Weights of a small transformer language model: no biases in attention or MLP.
MLP neurons of a small language model. Each row is named by its layer, matrix (up: input weights) and neuron, and shows model dimensions 64-127. Each number is 128 + 24 x the weight over its row's rms, rounded and kept within 0 to 255.
A block is one neuron, or neurons of one layer that tend to fire together. After each block is what it responds to, as a language model described it from the Wikipedia text at the highest values.

L5.up13 [111 150 160 142 119 157 122 153 145 162 121  90  59 132 147 155 122 133 118 146 147 124 149  83 145 148 130 118 133 140 122 103 150 132 115 124 117 144 134 138 116 122 149 162 191 158 115  98 132 125 144 107 163  87 180 113 183 121 159 101 156 123 128 150]
L5.up28 [ 97 126 120 130 135 144 127 125  95 160 138 127 106 119  98 104 134 148 108  65 192 142 138  89  84 147 161 105 143 106 127 117  78 136 170 123 124 146 143 137 122  98 146 145 146 103  90 132 120 122  92 115 128 114 142 171 136 127 110 128  99 124 132 125]
L5.up39 [ 97 135 112 111 173 133 128 154  86 128 123  91 147 140 111 107 144 148 125 177 136 134 152 146 160 103 124 140 136 138 118 139 105 121 128 169 145 136  81 147  93 121 104 170 119 136 128 103 149 153 114 185 127 156 123 158 137 127 162 138 171 172 102 154]
L5.up103 [115 110 116 179 138 147 125 116 111 141 126 140 119 127  85 128 179 135 130 146 136 102 143 127 123  80  81 144  87 140 141 101 134 109 129 172 129 106 131 137 102 135 101 115 144 142 126 103 131 148 186 136 151 122 101 103 133  98 181 168 129 125 134 138]
L5.up224 [118 146 162  92 112 110 223 142 117 130 146 147 123 137 150 111 135 115 130 102 144 125 151  85 149 118 111 107 139 150 143 145 108 123 116 118 129 155 122 144  80 135 155 136 110 103 132  99 148 111 145 137 154 116  73 183 152 105 126 115  96 123 136 115]
L5.up287 [115 155 126 139  99 147  96 111 156  95 136 165 120 122 106 112 133 139  96 102 139 105  95 117 136 119 170 136  99 110 167 125  63 104 170 138 141 177  97 136 136 131 128 107 161 128  92 124 165 139 137 138 112 129  98 114 125 107 165  99 107 116 130 139]
L5.up358 [163 135 129 133 151 141 156 131  96 156 144 128 140 134 139 146 130 160 140 118  98 108 178  94 132 142 143 121 105 125 126  83 165 150  93 134 128 133 164  85 145 147 141  79 168 116  74 141 137 161 128 120 110 130 138 133 121 113 175 190 121 151 119 108]
L5.up418 [115 159 142 140 105  94  90 120 130 159 126 111 140 128 102 135 145 131  97 154 103 132 130 129 117 129  74 123  77 133 138 128 142 119 161 138  98 124 142 154 106 135 156 140  84 132 146 126 123  50 131 159 110 101 122  95 143 120 135 139  73 154 149 127]
L5.up444 [125 105 133 125  86 162 117 147 122  97 103 133  95 132 156 167 166 100 171 137 111 114 125 121 110  94 101 134 105 150 136 124 104 154  88 127  87 119 164 145 171 106 166 107 108 112  97 131 118 170 148  94 145 150 124 132 100 130 125 112 126 112 115 130]
L5.up451 [127 120 119 108 117 137 176 124 123 113 132 169 122 148 135 122 117 110  70 152 142 114 119 102  92 115  99 115 152 126 162 109 139 118 111 142 151 106 188 169  97 128  95 162 130 162 133 162 117 140 108 120 156 152 189 156 131 139 129 135 134 128 161 138]
L5.up506 [ 87 133 139 171 106 172  91 112 112 155 151  87 147 114 117 170  79 112  86 165 132 104  86 106 158 107 132  76 157 102 134 173 139 103 131 103 153 108 147 171 170 153 119 135 123 158 140 103 148 115 132 142 157 150 114 146 123 123 137 134 117 140 163 147]
L5.up514 [150 107 138 138 102  99 122 143  89 175 142 137 123 123 107 118 137 171 143 128 137 127  82  82 144 109 135  96 138 178 162 121 113  85 139  97  86 104 149 144 168 128 105 160 118 140 137 158 128 134 121 166 114 121 155 152 116 109 102 117 130 134 100 174]
L5.up523 [105 120 138 146 105 181 161 144  99 142 140 121  95 144 129 160 141 129 126 109 133 117  89 136 179  78  95 104 108 129 116 122  96 141 108 132  86 111 117 133 134 121 128 105 127 131 115 137 165 122 127 158  98 113 151 123 149 109 129  99 117 134 134 151]
L5.up527 [133 133 142 138 155 114 168 122 126 133 150 163 149 115 111 109 114 136 144 136 127 175 109  77 135  98 138 116 130 138 130 107 153  92 117 110  79 136  96 161 116 135 130 136 134  62 151 168 144 161 113 153 166  83 112 146 169  59 103 144 133 148 130 142]
L5.up535 [106 105 142 173 122 145 134 134 142 175 114 116 109 154 128 151 108  97 131 148 113  98 120 108 129 127 116 139 110 142 165 163 102 114 140 136 100 112 135 109  99 138 113 156 157 152 129 123 106 166 126 134 118 120 116  94  69 174 107 151 108  86 131 137]
L5.up723 [ 89 125 133 152 156 137 126  94  94 132 106  85 138 118 137 140 138 148  90 133 138 105 148 151 139 138 120 121  94 126 142 134  63 115 134 137  99 101 137 136 132 211 154 191 116 127 149 168 134 127 131 115 128 117  97 120 142 111 141 161 119 100 127 148]
The standalone word "a" before a noun phrase, usually after a verb or preposition, as in was a turbulent, played a full, following a.

L4.up215 [128 143 121  98 158 126 155 165  81 121 110 115 146  91 137  94 139 146 143 118 139 134 136 121 105  74 137 100 149 109 119 117 133  79 136 122 122  96 140 142 145 126 149 116 111  88 151 114 147 134 145  86 138 121 106 125 147 123 107 108  97 143 107 134]
Final piece of a subject's main verb, mostly inflections like -ed, -s, -es, -ve (describ-es, belie-ve, comment-ed, requ-ires), plus complementizer "that" after such verbs.

L4.up413 [117 184 115 163 109 119 135 156 116 119 121 121 151 157 141 127 153 160  87 117 102 130 100 126 138  63  99 149 104 125 135  91 179 125 115 101 122 111 124  98 103 124 144 144 126 119 128  96 102  97 131 141 132 157 125 128 116 102 168 119 145 156 143 147]
Function words and word pieces inside capitalized titles and names of songs, albums, shows or people, such as Break The Rules, Once Upon a Time, and Her in Herzog.

L4.up34 [114 148 183  80 121 158 141 142 144 156  95 108 160  91 138 105  88 120 130 131 141 117 119 125  95 177 175 115 126 146  94 113 146 130  95 147 117 104  92 127 157 193 158 127 136 133  93 131 130 101 108 111 167 122 122 141 104  95 156 142 138  79 120 158]
Conjunctions, hyphens and slashes joining two parallel nouns in lists, titles or table headers, e.g. producer and remixer, voters/turnout, Runner-up; also the mid-word piece of "ruin".

L6.up366 [121 139 143 114 131 157  89 138 151 153  98  91 105  97 123 109 122 145 134 102 116  80 130 155 147  83 130 103 152 120 139  81 135 104 139 131 146 147 139 178 119 128 153 155 149  88 126 103 140 164 102 120 132 108 126 119 119 181 102 149 134 112 149  79]
L6.up462 [118 165 158  89 105 181 150 114 135 122 113  77 109  90  90 120 123 144 118 122 150 117 140 141 144  95 152 107 128 122 103 131 106 127  93 149 127 152 175 182 186 131 125 130 116 115  84 156 164 145 101 129 105 117  90 122  95 142 107 185 134 127 149 118]
L6.up578 [153 119 193 155  79 134 134 132 109 140 122 113 127 123 106 132 191 123 138 140 127  85 138 108 124 121 133  77 130 102 159 132 113 140  95 127 130 114  96 175 137 161 156 104 153 124 126  99 124 140 115  93 131  95 116 143 106 178 103  91 125 100 178 112]
L6.up642 [125 126 142 141  79 137 117 166 163 145 105 141 104  98  84 161 132 137 140 159 149  88 144 162 139 150 176 139 111 117 138 159 100 182 117 136  77 118 133 149 145 171 148  70  95 126 154 114  63 144 143  95 153 112 104  83 113 124  99 153 119 103 131 130]
Fires on separators inside numbers and abbreviations, such as decimal points in table percentages (68.1%), the period in U.S., and digits mid-number.

L5.up9 [142 147 151 161 119  69 141 162 117 112 109  75 125 141 124 170 137 106  77 130 102 129 121 124 181  78 119 136 141 110 126 130 161 102 123 112 124 133 104 104 122 130  94 138 116 112 137 140 108 139 116  83 161 118 148 134  88 114 119  90 139 121 106 139]
L5.up32 [117 111 150 188 162 127 137 145  93 100 101  99 121 160 148 125 140 165 118 112 170 118  78 110 122 123 110 126 133 108 200 121 134 136 163 121 119 138 106 119 170 109 142 136 149 109 106 182 108 133 146 172 144  99 132 124 160 111 172 105 169 129 118 116]
L5.up78 [ 99 126 123 143 115 145 140 126 119 116 131 172 153 146 156 124  94 142 154 165 133 159 129 134 144 131 112 130 161 142 111 130 105 118 120 155 109 118 139 152 145 111 169 107 135 127 137 133 135  97  87 122 178 123 173 143 116 137 137  54 149 111 130 158]
L5.up83 [117 129 152 156 112 104 120 148 101 151 113 141 110 146 141  91 145 139  86 126 123 135 157 146 103 137 125  83 127 145 165 153 145 114 108 117 133 132 163  92 114 132 106 117  88  89 111 115 144 158 142 109 149 111 101 121 122 131 117 113  89 153 103 103]
L5.up85 [127 117 163 111 149 118 110 125 150  97 125 133 140 155 146 164 107 141 129 139 108 154 127 150 130 127 139 137 112 153 145  97 165 159 142 148 130 139  89  94 179 146 164 146 137 166 106 121 114 142 121 127 114  90 123 150  87 102 105 106 112 147 167  89]
L5.up151 [142 133 127 114 162 134 118 133 112 157 107  94 123 134 129 157 134  85 157 121 138 173 108 116 150  81 128 114 115 115 133 124  88 139 138 141 124  86 120 112  97 121 131 135  83 230 108 166 141 106 123 127  98 129 129 141 147 119 170 117 125 144 158  94]
L5.up200 [136 143 113 111 145  97 127 136 120 145 162 117 130 113 122  90  83 149 135 118 138 164  81 125 108 131 145 112 154 116 108 132 125 113 120 147 110 108 127 169 150 122 123 136  99 141 156 128 127 137 144 122 137 147 109 136 180 120  92 143 113 122 120 137]
L5.up213 [ 75 162 119 189  81 107 142 149 149 155 100 114  98 160 108  81 119 124 134  88 129 191  97 184 108 153 178 119 146 137 113 137 134 155 114 121 125 150 138 106 113 158 149 133 108 161 104  91 129 128 121 132 139 119  89 126 111 116  94 122 155 149 121 137]
L5.up327 [115 126 117 128 107 108 149 114 129 157  87 167 162 104 170 112  74 121 131 139 139 120 118  96 125  58  74 118 159 156 133 139 146 122 128 112 110 105 113 132 142 136 166 165 124 117 146 129 118 163 119 163 154 161 132 147  69 124 139  69 182  89  99 160]
L5.up443 [100 105 160 126 127 116 127 114 125  90 122 150 100 139 200 143 113 141 105 105 115 131 112 164 132  61 164 136 103 137  85 148 148 133 146 134  96  77  87 142 114 142 124 128 108 132 108 140 140  99 158 127 132 155 118 179 112 135 117 125 133 140 117 156]
L5.up503 [103 152 146 162 125  97 157 116 101 122 133 120 104 138 112 134 141 141  93 123 126 157 105 111 103 141 123 129 164 118 121 130 171  72  90 140 106 146 176 155  97 121  97 121 124 146 120 134 128 128 151 129 138  95 105 150 115  96 144 129 125  93 125 145]
L5.up573 [107 164 166 164 152 100 146 129 167 102 116 121  95 148 183 121 130 156 100 153 158 164 110 122 105 123 113 116 122  97 195 136 117 114 104 151 155 104  71  78  93 110 144 119 120 147 142 116 156 135 120 130 103 136  87 158 137 147 162  72 145 118 156 141]
L5.up580 [128 198 131 138 106 129  76 151 132 145 162 151 150 186 126 139 121 133 146 101 158 170  99 123 143 103 104 115 138 123 124  99  98 147 127 106 129 108  83 109  71 144 135 130 125 145 103 135 143 153 109 126 114 147 128 119  96 125 120 161 121 106 144 100]
L5.up632 [132 160 133 107 114 118 131 149 169 125 133 136 170 121 133 131 117 179 160 105 122 139 155 178 120 157 120 116  87 138 100 109 129 110 155 125 162  93 106 131 146 112 136 147 130 144 145 148 141  96 191 154  82 108  85 127 128 135 167 135 145 128 163 123]
L5.up673 [108 146 142 132  94 115 130 165 153 150 101 159  62 167 151 107 115 149 110 138 130 157 142 111 135 117 107 133 132 136 145 115 126 112 123 133 136 123 113 183 122 131 161 143 151 133 134 136 147 116 125 148 119 117  88 130 128 183 149 131 137 150 150 143]
L5.up702 [ 96 153 117 146  96 146 133 155 149 118 121 163 152 145 159 126 137 129 141 113 108 129 104 138 147 128 119  98 115 119 126 144 143 153  76 118 139 170 131 150 115 126 132 149 138 116 120 138 122 156 124 145 189 119 117 109 142 142 121 156 148 131 112 158]
Later words or word pieces inside multi-word capitalized names of songs, books, shows, and organizations, e.g. Men, Time, Front.

L5.up33 [151 151 111 131  80 192 108 153 113 168  88 129 116 109 102 124  99  74 107 163 150 136 140 123 144 121 105 126 121 114  92 150 152 160 128 134 144 134  86 101 107 152 106 118  72 156 118 170 136 118 157  93 154  88 149 140 151 174 139 154 154 147 117 131]
L5.up86 [126 131 145 165 123 148 142 166 170 142 167  91 121 109 140  92 120 133  79 179 151 135 133  90 109 174 120 114 115 116 100 137 154 127 128 172 123 123 106 141 129 131 119 116 151 127 152 118 150 135 157 142 130 141 125  77 132 136 133 147 123 148 171 105]
L5.up153 [ 55 138 147 147 170 156 113 150 152 154 138 128  87 121 130 128 103 135 145 113 193  83  79  91  91 121 124 127 138 125 132 129 106 114 103 112 124 127 128 164 121 137 100 125  89 137  79  98 120 158 110 160 112 128 133 157 116 120 136 126 149  84 110 106]
L5.up174 [108 128 150  96 141 155 161 152 153  45 121 141 173 149  81 150  97 150 138 105 154  83 123 128 156 141 117 101 121 145 144 125 125 172 164 169 142 155 166 123 108 125 132 114 118 110  96 120 118 112 165  85 148 138 144  78 106  88 126 129 115 164 135 144]
L5.up206 [105 143 174 120 105 138 133 109  93 115  97 125 149 158 148  98 133 151 118 178 117 106  95 119 133 120 150  94 169 129 113 143 128 106 150 127 107 105 120 144 125 130 158 108 138 165 135 127  77 150  98 130 137 115 141 155 162 141 155 188 151 124 129 105]
L5.up228 [132 124 121 144  53 148 106 114 121 100 136 148 131 133 142 164 130 130 105  92 129 126 123 110 153 145 123  93 134  86 116 122 133  74 148 157 134  81  79 100 118 148  90 119 110 149 133 102  82  91 122 111 143 152 140 125 124 109 140 182 136 126 187 113]
L5.up281 [ 98  79  96 105 163 141 115 134 134 105 140 178 140 120 151 146  68 102 142 107 103 129 134 132 120 148 129 125 126 137 148 141 155 125 139 148 132 128 138 119 131 176 114  97 132 155  98 154  87 136 124 103 159 137 118 150 103 111 126 150 147  85 163 127]
L5.up318 [130 119 127 117 164 139 142 181 151 105  97  92 155 135 154 164 145 163 162 151 135 124 103 167 151 109 107 140 159 133 113 145 150  92 107 114 119 117 144 153  69 158  85 101 136 108 110  95 137 132 145 129 173 151 136 134 108 161 130 141 156 151 125 144]
L5.up321 [123 142 108 154 131 134 131 136 147 128 102 144 161 117 155  95 102 142 144  89 136 129 136 128 102 150 175  89  80 132  98 111 118  97 102 132 130 178 122  95 112 124 149 140  91 125 127 169 157 129 152  96 141 137  97 157  97 127 187 150 151 108 133  94]
L5.up329 [124 104 106 110 127 181 132 160 143 115 135  79  83 152 152 160 127 142 147  96 176 121 143 117 157 159  91  90 153 136 141 108 116 105 103 112 127 148 119 111 160 114 132 104 158 127 129 119 159 145 109 105 147  88 139  66 127 109 168  97 125  88 117 127]
L5.up351 [108 107 128 124  98 142 151 176 133 116  96 107 137 121 140 122 148 158 125 118 149 138 142 117 159 141 122 120 165 156  95 125 145 137 109 136 126 114 139 136 128 157  77 134 134 126 118  93 104 116 120 151 112  98 141 107 107 123 110  84 126 124 160 150]
L5.up538 [108 117 126 154  95 131 131 107 149 104 142  99 135 135 108 100 135 128 125 127 137 147 114 110 143 148 154  96 137 178 113 176 138 109  80 161 121  94 142 117 140 160 100 119 147 171 133 141 104 137 137 120  96 126 143 110 139 114 106 109 170 171 151 137]
L5.up675 [123 127 153 105 117 179 129 121 134 113 146  94 124 160 126 153  87 120 147 126 158  84  99 101 165 118 120 129 117 122  71 129 111  95 112 191 124 141  89 102 161 180 153  96  97 129 118 124  92 124 171 167 163 108 113  86 135 122 142 120 118 150 128 154]
L5.up692 [113 135 144  86  96 162 121 153 135 133 146 138 158 151 134  91 106 146 154 138 141  89  87 165 135 132 160 139 180 130 130 108 140  82 103 131 122 136 142 184 110 132 161 117 124 154 110 107  91 114 136  96 112 114 122 147 136  61 129 118 115 120 129 157]
L5.up744 [122 147 132  99  89 136  90 134 126 118 150 106 117 161 111 136  95 119 104 105 145 126  78 178 141 141 107 139 139 109 127 148 138  87 156 112 112 123 147 136 135 159 184  92 124 132  96 140 121 149 177 119 133 136 132 134  85 124 149 144 137 199 135 133]
L5.up749 [128 114 123 130 139 174 134 130  95 142  92 126 137 161 136 113 130 137 160  91 129 145 157 158 120 187 111 105 147 184 150 150 123 149  90 144 135 101 128 115 170 135 114 164 116 125 126 112 121 128 125 145 138 114 123 153 134 126 145 137 110  90 130 110]
Tokens joining a two-part phrase, chiefly the period inside initialisms like U.S. and M.D., and "and" linking paired nouns or adjectives (political and economic, postdoctoral researcher and assistant).

L5.up23 [119 125 139 143 139 112 132 115 153 118 148 127 133  91 147 184 112 186  97 149  86 124  95 127 137 150 164 111 138 111 138  97 104 158 117 140 114 138 107 107 124 149 134 138 154 127 116 126 128 152 152 105 132 155 105 136 144 156 116 137 124  92 139 148]
L5.up60 [116 179 133 148 136 143  90 178 177 145 144 157 165 163 149  83  97 136 135 122 105 126 120 138 123 108 172 112 179 122  99 121 120 120 161 112 113  88  95 136  99 123 146 135 142 116 121 181 170 130 133  93  97 150 136 118 152  96 114 115 156 115  77 157]
L5.up122 [147 146 140 162 138 151 116 162 122 170  87 130 142 123 152 111 131 128 103 160 120 153  90  93 150 135  99 115 167 108 171 133 179 119 147 107 140 143 152 159 119 128 136 104 165 122 131 157 155 122 143  77 142 129 124 159  96 157 138 107 113 109  98 107]
L5.up126 [107  75 124 154 122 116 141 155 131 157  97 112 114 137 107 131 128  53 162 117 168 140 119  92 138 179  97 137 146 156  71 147 157  99 120  92 101 104 111 158  69 142 131 110 140 116 142 125 147 138 100 152 111 160 146  71 134 163 175 121 140  99 112 173]
L5.up130 [104 110 121 109 149 124 138 183 113 129 186 139 135 128 157 158 110 168 127 136 113 121 108  91 132 169 169 141 186 140 127 123 134 106 134 110  89 141 129  97 126 139 162 140 105 181 161 119 139 118 157 105 114 152 120 149 159 161 129 122 119 125 124 113]
L5.up142 [131 100 131 124 148 145 139 148 118 133 146 121 137 123 115 130 125 131 134 115 125 132 106 149  97 138 152 137  95 107 179 136 148 160 119 120 115 144 124 117 131 135  93 163 132 132 124 197 138 127 131 158 175 118  80  62  97 129  80  97  99 160 120 165]
L5.up152 [131 115 104 162 115 150 126 137 105 110 137 140 136 123 119 100  76 126 152 116 118 105 134 143 131 128 116 130 121  92  98 157 151 131 115 113 100 107 111 152 106 117 153 132 126 122 148  79 172  97  68 125 151 125 151 111 170 101 124 142 104 166 142 140]
L5.up171 [153 119 123 145 143 115 154 150 177 130 138  98 109 135  92 122  74 136 136 112 147 135 116  85  94 144  75 148 166  98 120 129 134  95 120 148 120 117 162 134 120  94 113 148  91 164 124 148 144 179 135 131 135 136 103 124 110 123 126  75 129 121 129 141]
L5.up242 [139  97 145 152 145  97 122 141 148 173 151 129 135 150 113 115 144 144 111 115 161 110 106 167 160 144  78 107 116 155 102 146 125 149 141 133 105 115 151 126 148 100 100 114  85 142  83 179 131  86 122 137 131 128 144 107  89 143 172  87 113 132 148 112]
L5.up244 [119 113 145 123 134 119 198 131 120 149 108 128 104 130 104 106 101 135 114 114 154 107 104 101 122  56 115 126 148 117 149 133 105 129 100 105 141 124 141 138 112 124  87 160 153 148 122 113 183 130 176 133 130 155 142 131 147  92 123 135 145 176 105 147]
L5.up247 [135 138 169 133  72 120 122 130 132 139 128 146 109 124 123 133 100 121 142 153 135 122 166 137 181 127  95 121 143 154  84 158 137 150 132 138 100  98 118 134 144  99  92 158 104 114 126 106 136 110 106 149 113 107 161 113  96 126 146 106 118 102 114 141]
L5.up255 [115  65 147 140 127 123 158 108 114 140 203 160 167 163 119  96 136 136  94 145 131 102 168  79 162  92 119 112 134 127 120  96 101 109 107 140 103 149 172 130 112 121  95  95 136  99 139 129  94 116 126 138 155 120 101 136 166  93 109 128 145 137 139 143]
L5.up277 [100 120 143 146  91 117 119 152 125 167 109  90 172 126 129 155 138 157  87 118 151 123 150 113 163 123  76 112 150 124 123 116 121 110 116 138 122 119 139 146 111 142 133 154 152 154 118  96 117 128 124  95 100 122 147 129 143 160 112 127 141 179 151 163]
L5.up667 [147  80 115  91 133 121 131 130 167 134 131 161 122  86 145 126 142 141 141 118 122 129 219 154  60 162  90 143 120  71 164 125 144 115 102 139 118 120 164 150  89 134 137 131 131 106 145 101 149 129 104 154  95 142  99 104 149 163  96 112 102 113 154 121]
L5.up742 [139 100 144 134 170  95 169 173 141 128 121 149 143  90 105 131 161 115 113 151 141  98 144 138 135 114 127  81 133 129  70 158 167 153 116 112  98  94 148 169 123 117 133 153 118  90 165 108 125 138  78 128 134 160 173 166 152 141 107  75 138 134  97 163]
L5.up756 [107  90 148  90 126 140 114 144 161 180 114  84 127 148 135 145 105 134 105 184 160  76 132 154 133 128 128 122 141 152 130 185 104 123 121  94 111 106 151 120 114 125 168 102 123 104 120 118 119 100 133 104 163 142 174 132 171 145 131 120 119 141 112 151]
Ends of speech or claim verbs before a reported clause (explained, argued, announced, commented), plus final digits of years or dates and the commas after them.

L6.up222 [132 132 131 194 143 128 125 147  93 165 121  91 123 104 144 178 137 132 132 147 145 101 125 134 121  82 120 135  95 129 125 141 145 157 119 175  88 116 150 105 124 148 129 135  78 120 116 105  91 200  99 138 129 120 124 142 148 108  76 157 110 152 163 136]
L6.up333 [129 147 170 150  89 120 111 141 128 148 118 118  79 166 162 167  94 144 115 108 127 113  99  95 153  83 185 123  97 118 113 164  94 150  98 112 136 101 132 153 123 165 141 134 169 140  93 150 130 113 143  98  92 131 177 117 150 139 139 142 134 124 122 133]
L6.up415 [128 123 156 148 104 137 169 118 108 143 147 120 135 152 111 142 160 166 113  97 124 135 122  86 164 108 121 115 141 127  92 143 102 129 108 121  74  97 139 154 126 137 132 118 179 100 121 125 118 131 146  92 118 100 137 150 116 110 124 124 120 152 102  89]
L6.up687 [ 92 121 169 153 144 135 124  97 146 128  97 132 133 142 136 113 121 155 121 126 149 128 111 148 121 122  94 119  68 144 155 132 126 108 130 173 119 130 150 114 147 153 140 138 159 125 146 110 164 101 113 160 148 113 152  99 105  89 160 148 118 127 161 158]
The token "a", mostly the indefinite article after prepositions or verbs (of a, by a, shows her a), also word-initial a- pieces like aria, aura, asteroid.

L4.up517 [130 101 178 115 135 122 152 103 121 125 113 140 117 119 146 118 137 156 116 141 108  89 102 182 170 101 139 109 136 129 142  16 129 130 121 122 160 109 139 118 121  99 138 124 129 129 128 127 127 168 142 132 110 116 173 118 143 103  98 100 101 132 144 157]
Mainly sentence-final periods in Wikipedia prose (often before The/He/a newline), plus the article "a" after is/was/comma, as in "was a", ", a book".

L6.up77 [104 117 115 102 134 131 165 110 138 163 116  97 130 131 121 126 153 139 139 104 166 139  87 125 127 179 155 151 144 120 120 139 112  93  90 108 155 135 112  87 107 180 166 120 153 173 128 105 108 121 132  89 113 117 108 104 150 131 107 122  97 139 116 155]
L6.up200 [ 98 148 149 113 136 108 108 147 113 165  91 126 127 112 122 104 156 101 141 116 153 105 113 129 132 111 132 139 178 131 118 161 131  98  80 105 101 107 122  95 130 102 130 113 128 107 135 104 139 106 152  94 101 121 129 142 144 120 108  83 149 152 113 123]
L6.up299 [ 96 120 115  97 105  75 123 154 131 139  99 154  97 111 130 101 156 126  78 121 143 117 111 156 134 101 130 147 154 127 112 104 150 122 123 122 111 140 128 116 112 144 152 163 116 134 180 143 135 160 115 132 161 145  97 149 112 136 159 181 117 112 165  89]
L6.up668 [ 83 115 174 166 153  84 172 142 129 159 116 117  93 120 138 105 124 133 137 124 131 104  84 154 156  98 146 128 156 110 138 167 143  96 130 154 132 164 108 155  94 147 114 159 164  90 128 130 190 148 136 106 123 116 121 101 157 140 134 130 138 162 122  94]
Three groups: the middle piece of guilty (found gu-il-ty), the second digit of 19xx years (1-9-60), and statement verbs like said, wrote, remarked, suggested.

L6.up323 [111 155 141 175 140 128 124 131 149 125 102 114 126 173 178 131 149  74 143 137 155 148 145 138 114 131  86 102 134 123 155 132 118 146 127 115  87 177  85  98 134 119 143 105 103 131 136 112 129 149 150 131 140 144 119 121 108 124 150 116 164 140 188 126]
L6.up398 [ 96 136 136 144 118 126 125 157  90 130  92 113 131 154 138 122 123 148 162 136 172 143  99  94 184 125  87  79  99 107 140 128 121 108 121 158 119 139  84 124 131  96 118 118 100 133 130 134 118 146 169 114 122 143 116 149 113  84 155  97 142 147 150 104]
L6.up469 [127 140 142 159 112 129 112 172 109 101 126 132 108 127  92  81 152 148 129 100  74 162  92  94 148 112 120 115  83 121 124  65 108 129 144 165 113 103 167  90 103 149 115 139 126 132 141 181 121 126 125  94 116 117 134 104 178 110 129 121 119 162 151 146]
L6.up598 [109 144 131 146  78 107 151 138 137  86  99 136 126 130 125 130 126 158 139 137 110 136  80 125 150 103  60  78 168  87  98 120 122 143 120 135 127 153 110 125  79 134 124 172 124 100 145  84 174 132 153  67 111 157 131 132 152 119 162 105 121 147 178 121]
Tokens in the middle of multi-word titles and proper names, mostly song, film and book titles, e.g. Love You, Face to Face, My Family.